config = dict(
    hidden_size=576,
    num_attention_heads=9,
    num_key_value_heads=3,
    norm_eps=1e-05,
    positions='rope',
    rope_theta=10000.0,
    parallel_block=True,
    init='normal',
    init_std_qkv=0.0219,
    learning_rate=0.00049,
    lr_head=0.00634,
    schedule='wsd',
    decay_shape='linear',
    train_tokens=609300000,
    max_steps=4450,
)
MLP neurons of a small language model. Each row is named by its layer, matrix (gate and up: input weights) and neuron, and shows model dimensions 192-383. Each number is 128 + 24 x the weight over its row's rms, rounded and kept within 0 to 255. Numbers have three digits each. A neuron's up and down rows have the sign that makes its largest values positive.
A block is one neuron, or neurons of one layer that tend to fire together. Before each block is what it responds to, as a language model described it from the Wikipedia text at the highest values.

Letter U word-starts
L6.gate791:117158155106124108091121104152091087074100123092094169090092158089133114145105123150141163133121128150101151124109144102147147134150139146139109160121095137122126155143115151099163136125100156104121142108120121089136139131118099165139133115088129136130120135108158164074128119154079095138101120143155141125101105147104158107169144176156142137088121124154159139140100077104120166134109092148127139143202158138161122131127120107120084167172110119125130139136161172139112079137110130142126105139088145111142155150118164156163095157142133158135096117088125112115127080129112090085
L6.up791:129125118126110152114118134126123171154077138136145158131087089154124151152133127111125147129149118107095119089137102105087117152173148102136180153087074154128145150145118165107120100054133126173126147114103110109110106148096128129113131155152078097091141104116137092111131110152111136125120119171114154149132109129109122117142122133137119153087136126156157134139117122109119116093115124059102120165131114125114122079130113101133152145161139156108120126158113092155110112180106113127118122090111120153113123140144099125121152148132116137162152121103118127131125151143160182131

Word-continuation pieces, prepositions
L5.gate367:138154155128103131092107175173141124173128142122106136120141095135098120125128121112146138141123117115085140112172126121131139157154123161130098129128147147097117090139144103151167103108097097116121135129104155155113126127157119133105107092157140144156131081130169149141104136115152206140142091156095164081124104118127112108119098178122154155163135152127136081119143127127106123075121087166166150104128137142098168130109100147099126128128156085109128114085109096110151129123171128103146147132117125148106143176134096137094113123167157184086170127163113146141113123161152127117
L5.up367:134135147101136135167138140178100150117116124101135115094124104120132128088149157145165137124149112109124169066082200160100092114109091106155128111118147128124128131163132128110178125160136102147145134145123148141110077113106094148113160099090131187143119127119129124140108097120116154090162151155100151127135117117141148102165145173099138138130137150148104138147102135135119130112118119082167148131119138113109172114151104083095137094132084151165116100107109139169180096141101149111163134109121147139122128142130132125129106133080098115121187089138149096117113097117119124108
L5.gate496:125139127112086137157090142159168090091103113123152139153118097140139088175129139129106138091101146122106127165137147139142147134114146177126202119116126140117118118173118085128131101106140108141090120153065101133118123133175121147149165114127142145123124152138130111175129144111142148112108133143103142125122113155094113139139117118121127120152133152132082099082102143124133128136137103129111120140103074128091144130158143127098133148105129132165096144117082127112106149135141128137116100154118146143155113157133138111103125105173119161105120134168102149102090139134137192113
L5.up496:125109150136120136167142166110170125141113144133173142104097146116149106133171129190132149114106151098108072094180123126133117160087137114138125099107079129118076128130120144135144120158121130094129118124109105123128134114131115134138124129089131111103146142140114104146160148123127162152104129135087100153158108117128121126126122135166106164118152097160150127130141087107112123184109125123170119113098113165117130133135112153109150128155091149106107152160133155105125169104103106146140134106174123120160086132148107146141133095124106117102155110090119153136174131136120125124
L5.gate569:124121117153075151115119133152084154112129102130155142148147148107154138140145145165099126142166136133095139099111106084137134150104122138167136106125145116090174107122100105155138102149127109144123108143114117127125161138157123119134120118101157089091139153115103103147142098102102137091104145106153155129170110075146162143127139117119113117117118139177118145140161110139126113097130141154115105147143093110112129089119147153165111149156105131131132124117121095163170118101153144140117104129153120161139124075115110093157119141086085155161120108125162147153100093153107127118
L5.up569:099140119139124155120136117080119137095136094149130144091114138114142118092135135123162133139144068076135139090073140151092097132152099148129144171139133108132140147105129135125115107135160180126142096133124115090144156115106169146163126153146139152100103088129126133137144084120159130084116167149156131164106186136074130121084171115126143117125143132159101106094166121094143072152127104136147079133132107108147160089164112125122106114125148095111094124097104137123166077147146125084166154146107138120116145127144084165144107149108131167156132133133180115113135102167121097143
L5.gate962:127119113126109123105137140088150113103146117133115151165154120101132129139132164138122141132140110118093170160100117070149157135147161169168104108125094163105162100157171092113170097111154145134136117130123149142122135130135118118150130103125084146171152132091095133140138128121159111144120023109158172136136159098124112152122146088129084152102121137117103155143148085124083081134104175132116137150143140131126165069121161123162152126112150154117121162100097104145136143146137138130136130135160159177137118137092126099188107113128101134160122139130126115143094128139127124125
L5.up962:108128134168128107119124121115092141148121177126114109132079130141145129147099121128166152147070100133150095143119108171165147144132114142153138155100094120102164103109119107104159146116081086138117139122126128097140143145150112081103114118118115152129140146122122105123118146127141161143112128160114098061174120100142116124071142116127142077117139163124072086145141128151129102103140096125157149124100201132114121149153101168149169155138110121136098118096103089151115124116096108099128118142110136103157170134098118120140116139147151113154110120126121152120153112129136118139
L5.gate1035:131148152128097128145106140139095172124162144068105093138118118128133125152125117136092131093156122100103090179140149129153127139125086116182158130120146136133126122148165102127163093099130116098106102110122133133125141166142121131177136141099144110090116128091173152144134173083077109133142105125139108123158152112141162128156130150107101143116111134117173162132095092087090115136145152157164133155136102133122144108113160137151145133150149158085120136117177130139097126111134103168113140113147104135165113045141142160129113128136138133150109112067150132134095108127134146103
L5.up1035:117177124170071110093142138111144172168111126116115107095117115159097107129083108169111138110143120124140172139153120118144137119166054136163132118124171135125133124117149103160099129128148128088126090126131121098098133111189107143157116139075170131101118146169141124120126153125142119153140081126159122091191131079160140137104102132158093137085131112126078167120118116118087111162093129142152114092107105118140166091112146122158169108145102136151158135142129125138151131115122130089157151145163068156135138129152096133125094147088139157135140148083137127163120150110122118122
L5.gate1130:135150097154145114134118150166165141137153176176154153125160145148166106197136120145115172138160116142128143240126114112125115111111117079115125166156091137153136118117118144101120128147134092124108110109135149143164115108101125117134168095138184135091092106165154100172134169126121164122193095154130156111118138164124172157132128094155136094121125123118127147123129143171105144122158141142142101144153143121144111123146185130109187107103125124176100120114097135113100097071119149146093100110130164181132147127105130183133118112123087119122154114124116144155113149135126132099
L5.up1130:100107107175118127112099171162123108127111124097133137113128113127143132116144139150137133108105116094116129095103129103158119177149124123165123137123124124133128124129137164114143102114121145135115134112144123127103116142170128117180148104121099153146087132106147156118087131140133150117105128081117125126132141136154134120153109118131144134163136173147155089132153149088110115126061122176126127135094085086104142111109124096108167124147121115097094111113165160130103137124170116126128129133154163081147123120149157093142098151160112128152145117146094136136102128136137119144
L5.gate1137:118169131096119064089135123103127127106102103093148143127105117146117154145127129129148169144165122073103145135164108124150124149156155161123139098172092125116145121148156113145128108171131111157126150148150107164122098169087129166165140127086177159150132143121108127113098123111131098119151074133143125105127129162098158138146150119141109170174127197141134125109145135121103069102116101127133077144129111101121139130134128143143153091178112120122121093135135178111133131138095134135133127128109114085153138139150083152138102153139159138158123147129119157150101080144172080139
L5.up1137:123126097107143148122111134168129111178117109097133130172132124111127090120116145127152140119118094151128127161094120139114135174131089149122172160135139115107118139175147147146159114180089141130133128098123138129132121099106128110097127160105131156117137151108092114142140144136109144113116120140116135121139120104114135102118137130177116113119109124160127162105149067177118143159134132133146102137106144118086143127158108140167158115136100091157119140087119089077132128078108154107134146114070149161121158165134131134073123109161113082084162103146107115142133118108140068130
L5.gate1276:120158101094110105121103154101128071094135168083139149111128132164140118117168093076099111143134152189117114160114122138107074135150102119144107146142140151142136117141124126124159099124157106101174131104121159138142112170162069104161126123064137179132129153129089117132107137099146121116140131151124148092139093152103140162077133124096092113164100092137066149114140142130128122098119154111160100126186119158110180129178110103140169161089146140117162106143118128116139155154158162106103155146142152118106135128106148129152147149111127131140130108120085133127114110122133111113
L5.up1276:133174138146133136085167117096142144102133118106089120131121133138119156170116113108114096155146123166127139135130151143115136147098160121140111131134115156129150099143169152096127123109143180129120155070105126129150123124172119107170133125138110136106142137119122086133109151185110122143108110148088126148151103138156131126121131115139172145117132146140156135136104154064144161128119087116119136132113155145137112114162128092101142117135127118162101119160116097129140116134095139100125109118143112137113106138146156148132165094100108175133110115174149143126100104148084149139

Concessive clause openers
L6.gate1009:095116116123098126148135115162141149180152148097136148083134113129119121138109102123159130124144107158120137230114135132175107167148153125166151138163119135132132184121172090127137110115119151156077123140112093144118128125113065102143137106115170140101120139112164141136172136143112158137107116105114116079135132077111148180148158146160098149119152151109159129106106099104107120119133095123097105163125123127177150125133124175119102075146197130134115113110133136142110149134123120124140107122121160175156074130093124159092079115137112122149138091122147113119147121135108132176
L6.up1009:122145074123109150117130088093134141109136095152100179130163127103110155117120148139185128135103103104085119114124094091139116113112123137145151128116085099158182152116140121140137090129146159152070128095109165140116106128132152122136114131112077162145168145102120150135115095124154132124084124136107165129095092170074145140142179137126137143121143127133146128101101146146107149139142135089157103102130088142159152174099131128129121146118181162110110167157125139111136161129145105109091138120144118128143149156119101106140147110108136122097104205120108074123114132107161130116

Proper-name opening tokens
L13.gate168:137140106088134111138097132109146151125132147103093125154107124112132125100109125101135095140104127108163141153132167139096094116113125153123175144118102081117154134098112118103143114121098153158122084143120124129128134093139112137137162070119139126119169128159151130123071136107113114138160167132095123152141131156151123087097151150119094165157051123121144166064145155146160116118120119144106115128128087120172101175123138082152125084150112144096126145118122182121163132094122139118102141156148156123124099142165130130113136181109160149113144122172114103152147141155117126107
L13.up168:113105148166114109153122129171115129084159130148123127153147122135153130167125135146119125143094110114120139171129163147149155090124150114155111135137100135124148111101054114122129103154131098181119155127055124128120127138109156109105122151132168157142130113162089091095122163126125092100123115126113127097113101112132138150134128176144116144111155120124106129115135111109130120109112141135130163113109112121134081082137176128179125126148147138078110135153133139137131154113143119114122086122131117143135149118098143126106151139119143103110113109134079117110136147164136111111
L13.gate176:143097081081086110125131170155084144086118103142172135153141124165127108168135133132076127131164162127164144152107117103141104128095179153128160084140133111113154153114158128102140123158130099120175126114124121152125087134102148152162123109124142098148102112141116143139112145135079104116121125098114146190165136142089125128117115120142094129126057152127102168111157077147139136117100069139120144148145117143137073121144146118152152098109128115123146142102121095140084117147125151122104116058125135176115117156176132130124155131132111100126116142133144151177120111112108109137
L13.up176:150115110114084110115131153136090128093096100114137133168149133133139134131152126148116140126181140128141144136128112084126121128097123145140126132112107096125144112129140149104165157167101137124147105122129103152139102119098143176135126096139132141121124106143085148125109122142118099148153121131106148194166099156069137121128109127135094131153107132121063164132158105151123101106103079117125128128161130110084076119143124134135127116124109144133160149102129160159099172115137143136138121082164151117119123161120128107136156162142120123108127157099112078138088132113159099196
L13.gate268:128131110139153137111111133116088122090150142111094093070138115157156094151132145182136124154083130107165127086128115165128125092155116132104101157154099121136114119165091131111145103116127130078132159165137100128128140134109096158110107114131109081126153134112079084097134104116147080110121133189100149180157169147116149104125136138144120134139093113132126145097151083149093110119127115113140171129113141126117097120131111101142123133090151126095140158143170134135122137125155112119134152129149129134123092104096147134142128165143132169104121117116180121169093090141096105126
L13.up268:080128147059131088118158125111193155147107152120126108075142171127145109172117110131170140107188149144114121124120136154175153109138152150131107139139149184160104128112139112164143121131097091155095122111070091083118104139127105153093121121120145099140164143118170166150148114093107110134093129142106117129120113099120112116150077133136154148111132111128108144146121098154151149125169144124127124126078089143100161101120070142101103112114098092112110148163152110061119095074104149129145146108169107139139115134136149157129137097102114147129153085136138133115151144113115112124
L13.gate485:097131156141134116108115134137153116087131155152132118110120128115131109118161130151121148131111134128208130110088120103146150116142102168135101107085124115119112132120150151109128109118121160150120136136106113111153182130104171112103119121101163112092126064103166096166068111121122133077119131154110114157130121167129101141074173141143113124119119152159111114119108116144155111108091090160081149139129085110123143170142147127149141108107133103097116129160113105079084114102094130092097127141115148152139147168119125139116156123081130113131164075145121126127101109147105167091
L13.up485:119131100113137112101112128110104147128140131090120153085128110153202125119138133132138110098099137109119100093144131151112086154103089133124151109104138106113103131141119153087103154141153079033121147102134156135089084141133162133136129095113142089130103143132096131176152104080120121118122098159108124137159111152129144155165098130119122095161099161148139125150123091101092123122119154117085095130103163112126130130163105146096156126076121079136099128103131120140109161167104150111175112134160133107154146138115123102116084156135144135105110132131147159145108170178113133100
L13.gate683:128145098109107069153102161134119137091123127151131107131151129124158115175155143134123089080113142164097117093125143118152148112134127127090126076135154077095075172105159135108108147124124140109137111102105122145119124106157128129121144086124129103138074133109151149148086133154080108098129126112137114141133150164167134104101161148151139130105114129106168168134151139107135171092092137156162128143093104094150156131131146096132140115069112133151129090131092122143108071146129136108127087147075102150107081123147125117096141173153115148102091110102109114097146170157156104100
L13.up683:125119109075107117116112090142152159166142092136133139151133089119108119122182127135123118120121108174102113111110175109102115112147117117126131116126163131144127141134160144137109140124146092109158160107171089127134144104147121104132102103122125110184108159113138152126123105111145110108130148143105086078102115124128126117111133118154091132104126126162153162099112097138175131088099139130150152127118116153165103129178128107111144155110117158103153105089107150117140077159147114116065132092105103138147147135158114136134142114082140125100102135104112119049098156129120116126
L13.gate955:145121159114150111110151134136112115134156139131119114134111101121132099124120133105103115158159135149133089141144140094154076147145135114151129147136090139112126104097117129142111165099135068091130141134183164085135149136139109143175094131157113125112122090106151122143139117111108066158171124170122167130150126117094122075116167124120073139085145119156098144153113143149119118115168145141133139137146136092125082107111116123071144151125129148097147103116115141151099130109110161127128138142157052143113118134139076174141114171144132116141106142139165129165104101096123132098
L13.up955:136130160120136091131134115108120126134129095103130090163133119144121117089138128153164127159142128130095145119122167135133133098112116126149125086104127113124148155128145141116113124124131134149182130113175143132131171165100142094139102138107132155159095115092153139151108130114123108157142149169117154111100127103138160083135167157117116107112102130139139130104129165146187127133149167100153114115151111108061112169140126132094092131143096164117112118116185161148130149116129105167115108107147106124123095182097083150144131184102131147165141105147125119140103119094096107107
L13.gate1277:139143160094145121138086120134133120131121174131158140135101147167140142132121156114114139148174174105153164147158124111143145173115114095129100090148122099141123090137150127165156117089111131124142113125133152133154107136088117128134095139095091117128125140076121097098146139144154105108145110158112078148112102164104152110147147163171060085151121168075140110123106077116143120101151148136169120134120146160146097117095082154117141132135159088087145105097142088136098155116120141126136080159113142122152082105145143101112142125128100129123139142111144120097150113146143134127
L13.up1277:141103142123088132135133136111122167143126169148141104160149115127077099163147108153114136159126163118108125125108117122129132151128156124149151125149150092130156148122115093143141133120144131152099109128141102107153138114151150118081127155097076109163133103152110114134153143130120183088124111134153101143159147123132177121144126115071118112173145065129122142161179170103111129100106090110139102120111133160158086135155140125127132119128076160154151085137103145097125076147055124148124156131108107159066120099126141149142147105105133113114147140130138136144108123168130101091
L13.gate1381:127128068156098134156167158107132144082148148137130155097177163127143111109096137155122112104113161099109136106150120131138126151109118146140089139120137096117119147141128136146165111155085149144182114089149097124129095184133091165108107150094130156153138128120143132154176138136140100155137126099128112154145122093120145117150173085131120051110125135097124152100134158084132111059120129133171116119164121150145116117162158106102103139133105166159116109143085112151126162134122147101121151135136153139134140134141109127131151142107141120075120133144105112139132091153078122148
L13.up1381:128158132114127139128154139178113117109127099082108153114137138130102137166121123140123163131188088158150135156124159141106089116140135106132149113125120132108132141153121091115147139121142137121123139166062138127149134077133167118116129114109159108078085108162123127153091154129124143124123133154162158167145107097154149123121095143117111097123121130111134129128159125146114175151113143154131126113146101119155129091105098186152146072170152154107171096114134112138109122134127114127175124111109148122137114137124141079086068168148140114142066165133190112125134109103125146148

Proper-noun opening pieces
L5.gate230:163114127135134146149114110152095133142116153129110107077127132102167145120172174114099138109127141103133111064129086118114135090105126094157104125137094136129154121184109106088159117146159092118129200116131097157100121133140164158133136134128164102101115111149109128123133148126099126148137106102090147146120121174109161143177083112113114189111140132113173116107117118110122119099136114100164130117143120131130161139091150119132146143159119144131124091133153149111137118122071084160132156127118149127084115158075156121105139128138141115115141107139149102125126152078140138086
L5.up230:137140125127169172128111126150064107142089126126131147137122106115095111138151102081103147133140123135090081102114145130130099140188119063119164149140109157145137161118140140116123153107145126135116131132119133112110145137153150124172127168142130138150103154137113135141145132128130129126117129127122133155139142116135070191090095106127137160145109123156135131103128111159171191103108136108130115102091106132113120137119129124115175097082131129134094173132124107139179153126103131141135149138132128134139124071131109088107180068108171141131124141145182118106132125140079097123
L5.gate337:115168178105145132129089090146102118126108132125120091141115134136136147167110115118130114118143159178120085120069197147135132104134152141137108067117119108135127112163115116151167096133165123080124092134121108138157156131158143145110137178098103185137102086107119112113127158094146118115104136136158152159096143131122107097110148145138135128123134137146131162126100142136147086119076131148151175090125118122123157120127145143113117106102075116111094098121169139089152139118117147141138115097103106126112144161160141111090124128139092113125137172103140091119128084138162112139
L5.up337:123116126109144122127127092133147112135144127153059117114112113163143140121077119096095101114153151120141124156124171143142099126114145100134130114120087104139124095121172096147136162155131127100142135156133122092111148127092159108116113150112150157138135139153129103121126138105157123151125158157088147164147163152154073149134137108087130095098125093100151138133117109151101154112117151132127173139128100163141102162101143076139127132160139130081118112114172106153130106091124125163078131151144137154095152097101164135135147156135102118172153132107143142099081107086146098171
L5.gate536:130140146106116100129153131140125147155143139120134128087123094097144106118140125066135137069131127121146162142119102100099101130106155075147118137078124139101127091106164153085145181118171100090152111148150142161143139124162145147139108146116137140160119159104115103079091153119117125129093127182139084108130095182122120098106121130105129174132113119166132121118122114111117118146104108145153106166159146162100130146169109158145127154118125120136076138119146156102124131111105138163128160139126146164118140149134130146086088170146157125140165149149103130155129112092133102120
L5.up536:114166162121116095129099185175107099139119129171151104156116111121151121130120139121141158110130139168116154116091137115143105141139128129156133113150103121161103116083145122104142129091156114137105106107132096131160149167096121108101157129116157119136159111136142128082131148109106121126137145145134088086082152161135113135117160149110127092113116127137115127143130159165108111069164118120131121148162149133117136168110128113111123121129189061123138145125139135122146124125185121132132094175146159119123085117129141195114119178126123123120125142138129118135148183133109120138
L5.gate730:101118135144151135125164076119114092091098152085148084146120161144129129121097137150125086118122163098137162171106184138162101104142157117167129064094160146132142148124130136110144162126130118155128121126091080167119128144111104091134124108081134146157148145118127100097110121146130134188109124133111104127110157119106119113101135124106136157089112102148101152121099105134129157070102107094128136130161138141148110105134144137126101123123165108147131150114146119133117115134119094122116134074079120133108084154082130132136101163119108080138096142100137159161091124121114114102
L5.up730:112147118124100134124106106135115170127126133128133099107146179136104133118107097112105112117123138132114135130150101149140129129129165134133123138148106097124164123123123155119137120130140133144144123121133145104107156165110133091154095159123126123092132112079118142141149160149135140083145147107119046110110157186102088145106132090125104157128125119094156123179123126092145150123090093114148128151108134135118132114102139120136129117108145091098172128099108127137152136139119130123054124134158131156140114137125148116128151165109105167141114118133145100131119163106144161136
L5.gate847:131122155141137115119118139138134114100115166081130139147116142110130136143132142122098153128109165139135104086116146166159089098109097129120097101115134135173082133131158130153123147117141120105158134119115133118139146147141159098087134135168132113139122117086172148075151135085118135125087125121190140148128134084149166109112138157140095108140136091149164106109165105091094142123113124147158102145123067149122142117181103135119114145124167097145112163105122130115122099115144093134152158120126075175117131145149134117074138141131159116139107107103155125107168115145170136105
L5.up847:100097107103135124128110123147132128102135107119125119124166146055176113106115109146095122113117139114157121138161145146130117169099141123171110086117116157178108106105136072120132145102131129156095137107097121113092140144094203149106136153161132130123097125155129133135218163133133172105133147094131135169114157115121139155132114150144178151129127115137127104133131119170095143097078103130125162165148087196115160159132167116099133125123129126086132164118140091110148119152110110178119132109140129111112101107148152112106124117098151113123146112125145117129109133117138146152
L5.gate951:160150118144111112128120124105127166134076102123160148143167109168120127123089137131177172124199135127096150159106135166164087140165104143157110113166071163114167092106135072123115111121099114115154132143122120165122105179130115099155125113105148124139120097134111097105099122142133157120157123139145131146105133110103172107092136150125113095080142132119118118112110135130108119118106138137163116121139142148130119110162072151117134144138125110096122151074118137102136129132150147133137121109118128169110180135088147155112112124130130120129112114173181085096147137129133079150
L5.up951:139134173116120105184104152093143145157135163124172136149082134166104125107097096134099134123155100145091142160148177147123108098113136106109143121113132134059090082113113144064110119104124082105171137114150151120162122105113099106110133147184141107154134137153149115129123111112118139129139108135114115147136112137088111111122119151121097101139163135147133106120124125095143092112143156110119135131152169123144120117089178140088156132128141104128127147136117108122127110120120131141168121153139129122122134113102141147145144133112143139129100132137154120130115118109135114132
L5.gate1322:175113100151126107162144104096109157169142156131180111086170100129155147170147112158177130118134139112114147113154115131109120097148127168116159117076130149147129147124104120123146176156145094073094142137106110098159161140114101126126152167124113142144159154072106115124149127110157083163149127148158150104093139115150127129128124122146095128115123127140164136161092134091111145145128176124104158123121078133161160120105143148189124144118085122132123099130089153118175128116088116108173140132166116118112102169115111120148153150129157126116138149132116142121158120081139122147
L5.up1322:107149126172128107131116139127118146129102124122090119147154101086125127188123125107163122107144115086173105130094101119149119097149143151129081115115162134094118102139088136127112151141138111105116085161106101103152133114133131102133121179119139176131143147092115158147148112158152124175144110136141103123116157116140147141141084111155121085135136105132131122120115096144135133143147127142101145113137139136103124151121167112127146123128162148145131122108094135087150124094097130124119137120151109144108152114116152131115129135149125118142121106145155138140150147096124126120
L5.gate1331:122148090139120129116132137130118176111134127145156165149162128172113153164127131113127136148112164153125134128126129152138093098092118120178111127080085110140117086143130107152168099124165133141156120152154132142205167166107053088136133129089147109118112126119141094094129150098154157127139094131105145123116128117132095149132194133098144125171102123084117147122092134137131123119103133121126109132166168097152149114122104139091122124111126148144137104122130133140142147165117073119177159150147155100128122098178103110097152108104110119132142182112128130127158098131123102134
L5.up1331:149113103157112132130132126111142152114136147083136139081093179136142090159136120114158170117146115151161111122169117147147105110111158159120107129124138118122124117091150096084099191110137122115142094121153148123115100139151132097124105104190152060116151119122102139088127154154153131098138138203073117128153150126104081107112107142140107099119118129122139105114097135118140120155142080148133142105116112129127110124123154147095132099126054133125122134137125091105141159112104145140120119140195085160158108102171111127141145104116131171135153125141105122075138086107105098105